{
  "activation": "swiglu",
  "bias": "none",
  "init_std_qkv": 0.0434,
  "lr_head": 0.00831,
  "warmup_steps": 200,
  "decay_fraction": 1.0,
  "final_lr_fraction": 0.05,
  "steps": 7093
}
MLP neurons of a small language model. Each row is named by its layer, matrix (gate and up: input weights; down: output weights) and neuron, and shows model dimensions 0-95. Each number is 50 + 12 x the weight over its row's rms, rounded and kept within 0 to 99. A neuron's up and down rows have the sign that makes its largest values positive.
After each neuron's rows, "fires in" lists the words (lower case) most often at its 100 highest values on Wikipedia text that the model never trained on.

L13.gate23:50 61 41 47 49 67 45 52 48 39 48 35 62 68 50 40 52 35 39 38 36 66 52 42 48 60 57 72 44 55 64 38 82 57 40 57 31 49 49 61 54 46 48 52 59 57 41 42 39 65 51 56 54 53 36 16 55 50 39 44 65 28 48 45 66 59 37 52 61 52 58 59 62 45 71 63 47 63 51 55 48 56 56 51 48 27 70 38 42 28 54 51 68 44 48 64
L13.up23:48 59 52 71 41 49 60 47 38 75 51 49 51 56 38 48 53 39 56 48 38 39 43 53 43 63 35 57 64 57 64 59 72 30 32 34 43 52 58 45 46 53 57 55 48 41 36 47 56 68 59 51 66 77 49 50 33 69 44 41 51 22 58 42 61 42 57 53 66 52 51 52 77 54 58 25 37 58 55 43 51 28 61 73 81 37 52 29 24 49 52 58 43 40 52 46
L13.down23:37 39 38 53 63 61 09 50 55 48 45 50 41 56 41 46 30 30 48 60 50 56 42 44 67 50 93 65 55 50 61 40 55 56 52 63 40 43 49 55 38 47 41 45 57 68 41 58 36 60 56 73 43 51 56 51 62 33 62 45 42 62 39 41 56 54 57 42 31 52 55 37 48 32 73 35 45 51 58 59 52 70 59 34 21 46 38 35 64 53 44 47 55 60 42 39
fires in: "he", "i", "it", "you", "your", "she"

L2.gate329:54 53 40 36 44 49 32 49 48 44 54 41 49 32 57 36 61 43 34 40 63 37 52 58 66 38 50 36 31 46 53 43 50 46 50 79 72 52 55 77 46 50 41 60 43 45 71 70 44 56 63 37 38 36 36 56 53 53 70 78 53 65 52 44 50 41 36 53 41 69 52 37 43 60 52 71 46 40 43 49 34 57 44 46 16 56 40 65 39 49 38 46 65 48 58 49
L2.up329:48 42 63 51 47 68 68 87 47 49 35 36 67 45 45 42 59 65 50 52 59 59 40 51 63 46 44 32 54 45 34 39 73 48 67 41 64 57 61 35 47 35 54 58 56 46 52 61 55 67 34 50 42 63 57 28 50 57 34 51 61 41 67 47 41 55 68 77 65 41 65 31 58 55 56 53 50 60 48 47 57 50 83 75 65 50 51 50 62 54 32 69 68 50 48 64
L2.down329:39 65 69 60 61 65 57 66 42 47 34 55 52 48 65 28 63 43 45 71 58 39 55 52 56 28 75 26 59 38 39 28 55 51 41 67 55 67 55 36 46 39 46 52 60 65 52 50 46 53 44 63 41 51 45 49 59 59 47 47 59 39 66 63 21 70 53 66 58 61 65 41 48 45 60 56 53 38 55 58 47 59 65 62 58 55 53 46 33 55 39 56 44 49 51 55
fires in: "he", "team", "she", "teams"

L6.gate53:64 47 68 42 37 49 77 49 59 56 33 49 56 56 48 63 56 57 51 56 51 49 46 44 27 44 30 43 56 45 44 42 40 38 43 61 38 40 52 55 36 39 61 59 56 59 44 49 36 46 48 26 67 50 60 49 28 36 48 62 45 46 63 48 56 29 60 56 53 46 51 54 48 40 54 65 76 69 83 73 48 48 53 29 27 36 46 80 43 44 56 27 42 59 67 33
L6.up53:33 76 70 46 41 35 51 42 68 37 56 49 63 54 44 34 54 51 55 67 56 64 41 55 49 53 38 54 47 36 34 69 32 63 32 42 68 48 74 67 47 48 45 59 31 56 62 43 44 53 41 46 37 47 62 44 64 41 47 43 66 51 56 58 34 51 39 66 51 46 38 48 30 51 27 73 61 55 45 45 36 48 41 56 56 56 70 71 42 51 45 73 38 44 39 56
L6.down53:43 63 64 47 72 28 39 42 75 66 40 25 61 48 23 53 61 30 75 57 40 68 40 56 58 43 30 63 42 43 31 71 64 53 40 57 32 54 54 54 42 60 63 49 58 46 39 81 48 60 27 53 54 50 51 55 63 79 56 41 60 42 62 58 60 47 46 36 40 52 64 46 48 24 62 38 45 46 55 36 46 48 43 46 49 40 47 44 45 61 53 26 61 48 41 45
fires in: "for", "former", "forces"

L4.gate400:56 72 49 33 57 50 48 35 36 68 35 64 59 21 46 54 46 27 41 75 47 48 30 54 45 38 56 46 33 54 64 48 50 48 57 40 71 59 46 63 51 43 51 60 46 36 57 47 33 44 43 63 52 49 49 45 51 69 59 46 60 29 59 61 56 42 35 52 63 60 64 56 70 65 40 54 60 44 49 53 54 71 44 64 45 51 50 54 46 37 53 48 77 59 52 48
L4.up400:55 48 43 52 48 41 38 43 36 71 64 59 49 61 68 51 46 38 56 69 68 50 55 55 47 48 51 27 52 82 42 31 51 54 40 51 75 62 48 47 55 49 49 61 55 48 56 61 53 60 54 30 39 59 57 39 64 52 33 34 67 71 40 52 47 44 35 62 31 44 38 83 55 35 43 64 53 55 45 53 33 53 69 42 48 46 71 78 37 40 43 52 57 36 62 50
L4.down400:52 39 44 46 57 32 76 48 64 34 76 72 47 49 29 46 53 54 39 52 41 48 43 61 57 36 40 49 41 48 38 55 66 55 44 40 36 32 63 63 44 50 54 46 24 46 18 51 68 37 63 50 79 43 43 54 48 62 47 60 46 46 41 59 45 53 58 67 57 64 62 37 49 45 63 37 35 59 53 55 59 46 48 63 27 61 60 28 38 38 56 49 64 30 59 44
fires in: "after", "before", "attacked"

L4.gate80:53 38 29 61 37 35 56 50 39 49 26 50 47 38 54 35 32 58 97 56 53 47 64 55 55 46 46 57 46 54 51 63 23 56 26 48 34 48 61 52 37 39 52 90 57 43 49 51 41 53 35 58 64 62 39 36 73 37 50 46 58 72 40 34 56 66 40 44 37 27 68 40 41 53 52 54 42 47 44 34 76 46 43 50 44 56 55 51 47 55 56 33 74 47 58 65
L4.up80:58 41 50 56 52 38 70 34 39 47 60 40 46 62 57 30 58 52 55 54 62 66 49 64 57 52 53 51 38 51 35 61 21 62 46 48 84 54 55 70 72 33 70 60 48 50 61 50 35 44 46 42 14 44 43 44 39 48 31 53 61 42 58 62 55 15 52 57 50 50 54 40 56 71 49 53 63 50 68 48 43 23 46 58 54 74 37 63 46 52 41 54 60 53 38 52
L4.down80:24 37 55 38 30 46 54 54 47 54 44 33 57 39 70 47 43 54 53 62 49 35 64 37 54 47 42 71 46 68 52 80 65 53 51 58 30 65 50 46 53 39 37 67 65 53 53 41 37 56 56 47 51 51 36 55 46 60 38 59 48 66 28 32 74 75 48 52 59 43 48 33 36 49 66 65 52 72 38 36 61 57 24 57 43 46 45 46 37 35 46 15 48 30 65 79
fires in: "for", "at", "during", "former", "after", "though"

L4.gate77:31 47 40 43 28 51 59 53 53 50 50 59 45 48 47 67 46 42 51 50 51 32 49 56 30 38 61 54 16 48 73 79 52 48 38 49 64 74 54 44 62 53 59 56 48 47 29 38 41 45 44 31 60 59 52 44 51 44 56 49 44 31 54 44 47 45 26 47 63 48 28 54 23 37 50 46 67 48 50 59 47 37 28 50 54 51 40 66 42 53 43 47 63 26 35 46
L4.up77:46 45 63 54 53 69 42 62 52 58 35 62 48 63 50 68 59 43 47 39 47 51 25 55 49 28 19 59 36 45 47 62 39 43 29 36 50 63 62 29 68 72 55 43 49 61 36 34 43 46 36 44 41 58 56 63 58 44 30 52 58 56 68 38 53 50 20 43 54 63 53 43 46 37 52 39 81 57 46 51 54 47 56 48 44 43 52 61 62 26 37 48 51 45 48 55
L4.down77:41 42 65 61 52 81 64 65 43 58 35 49 46 62 79 59 58 45 51 59 40 50 44 65 64 47 27 48 54 53 56 84 61 65 39 33 56 57 60 45 33 52 61 32 57 39 35 24 38 44 58 41 61 65 53 56 49 47 49 63 43 56 47 34 59 55 38 50 34 75 51 56 28 44 42 52 54 64 58 54 57 59 61 41 36 55 58 48 50 43 51 64 50 44 33 55
fires in: "of", "total", "top", "tower"

L4.gate219:54 36 56 39 42 33 34 43 40 58 36 47 65 64 38 57 41 37 67 47 36 76 28 65 31 49 65 56 53 35 33 49 47 61 37 66 44 44 63 60 42 55 64 58 64 47 38 61 45 34 60 52 53 62 74 45 55 47 56 27 58 53 38 43 42 40 43 46 38 57 52 44 64 47 46 59 59 51 33 57 50 63 62 64 51 64 40 49 28 51 47 47 44 41 55 44
L4.up219:52 44 54 27 77 60 65 40 53 41 42 52 75 55 59 46 30 34 46 47 55 41 30 43 40 37 61 64 61 52 35 46 37 66 41 40 46 50 38 49 44 54 43 46 20 72 53 56 47 42 41 53 56 56 51 40 61 47 72 67 58 64 42 44 47 57 48 54 39 66 61 55 59 67 27 40 54 52 53 47 61 47 40 62 30 63 58 68 64 59 33 43 61 41 40 42
L4.down219:49 46 53 37 39 68 63 34 54 38 46 68 34 48 15 56 72 56 34 40 38 47 52 35 56 56 38 14 55 65 47 47 31 56 65 49 55 44 38 56 50 35 63 58 11 54 55 50 55 58 51 59 54 62 59 44 43 47 46 53 49 43 52 55 38 64 81 34 56 72 54 62 54 51 60 50 65 68 29 64 35 33 59 75 50 56 40 45 56 58 52 36 66 51 42 28
fires in: "announced", "following", "candidate", "did", "before", "until"

L5.gate194:51 66 58 55 39 29 44 65 32 56 52 51 83 55 72 49 58 70 30 58 64 48 63 53 59 43 41 53 55 43 62 30 54 58 29 49 53 48 56 28 71 27 53 52 68 51 46 43 49 66 53 50 57 55 63 27 32 38 43 33 47 41 40 56 59 45 43 46 45 50 69 21 54 42 25 52 30 56 45 62 45 50 51 79 41 63 69 38 25 56 38 46 64 37 54 40
L5.up194:62 39 46 55 49 45 59 57 45 20 51 61 53 44 45 55 50 36 42 60 41 35 58 62 50 43 49 44 35 60 72 31 61 72 54 75 63 48 74 25 68 45 43 39 46 50 47 27 60 72 78 48 34 61 32 39 47 74 58 40 29 44 53 50 55 45 53 55 38 30 48 47 50 57 53 56 84 39 54 63 36 71 37 42 61 55 34 59 44 52 45 44 72 33 18 38
L5.down194:70 52 63 53 53 49 61 51 36 66 32 50 42 43 32 45 45 49 54 47 55 30 41 59 34 49 42 59 30 60 23 59 40 52 43 54 57 51 32 46 50 45 37 49 64 32 47 31 47 29 44 67 56 53 54 42 61 29 44 55 43 58 49 57 42 35 56 49 56 39 44 49 50 59 38 35 65 31 41 32 54 52 42 84 40 32 50 42 54 55 46 64 68 22 72 72
fires in: "the", "for", "when", "from", "after", "while"

L12.gate390:74 34 47 51 35 58 35 37 63 48 63 54 43 55 57 54 57 56 60 48 69 54 57 54 43 57 59 33 48 35 50 43 35 46 24 59 27 77 43 52 48 31 45 59 47 35 40 54 34 65 49 37 61 69 56 63 54 60 49 44 38 39 57 58 62 53 54 63 42 68 47 46 42 43 54 32 47 67 68 53 45 52 67 68 57 29 33 63 58 68 27 46 53 62 36 56
L12.up390:38 45 50 45 39 51 55 70 44 38 37 72 47 66 24 37 65 59 62 52 42 42 44 56 43 47 69 54 44 43 41 61 62 42 64 13 44 51 43 71 27 58 40 45 45 52 55 46 51 47 31 55 58 60 48 59 69 70 51 55 46 47 67 28 50 50 34 47 57 72 41 44 32 56 63 42 46 56 52 18 55 59 60 43 59 42 47 72 29 41 44 41 27 51 43 42
L12.down390:60 55 44 53 64 55 32 38 56 51 48 45 42 47 57 63 65 55 51 38 46 67 56 55 55 41 63 41 60 35 68 41 45 49 51 55 26 73 23 49 40 38 50 37 48 44 72 65 40 46 66 52 61 60 58 71 57 39 57 42 83 63 68 51 34 34 47 64 47 55 39 57 38 70 42 56 34 55 43 55 48 55 31 56 26 51 58 60 45 52 51 58 51 56 40 52
fires in: "to", "took", "they", "that"

L9.gate146:22 49 40 47 41 61 49 66 56 48 59 51 58 61 62 47 44 51 33 33 63 39 49 44 54 33 57 31 26 48 46 50 49 60 33 53 50 56 56 35 40 50 68 31 28 55 58 53 58 53 55 45 74 52 44 40 51 42 46 66 45 66 38 54 57 60 58 44 30 50 54 38 60 43 38 64 37 52 68 48 64 66 40 48 55 40 61 38 71 43 46 44 64 54 40 35
L9.up146:55 40 48 45 44 52 57 34 45 40 51 53 39 74 52 39 32 34 27 42 41 50 42 38 42 48 48 61 57 50 57 46 34 57 39 56 50 47 59 58 50 41 52 45 63 27 68 57 56 41 29 54 50 35 66 39 47 37 50 52 28 64 53 53 66 39 61 36 51 22 46 55 57 42 47 45 50 47 38 59 40 61 47 53 51 64 37 48 60 52 40 37 45 22 52 59
L9.down146:53 32 51 73 32 51 50 49 69 72 42 46 93 47 59 38 47 54 50 38 44 37 39 59 47 33 67 47 45 46 35 52 57 44 59 55 49 37 47 38 58 44 61 47 17 32 44 40 42 55 52 58 45 33 59 55 57 65 48 51 51 54 58 56 51 52 52 33 34 50 56 51 53 41 36 67 46 43 54 37 44 33 17 43 37 54 45 46 51 38 46 50 50 52 41 52
fires in: "the", "according", "label", "billboard", "television", "other"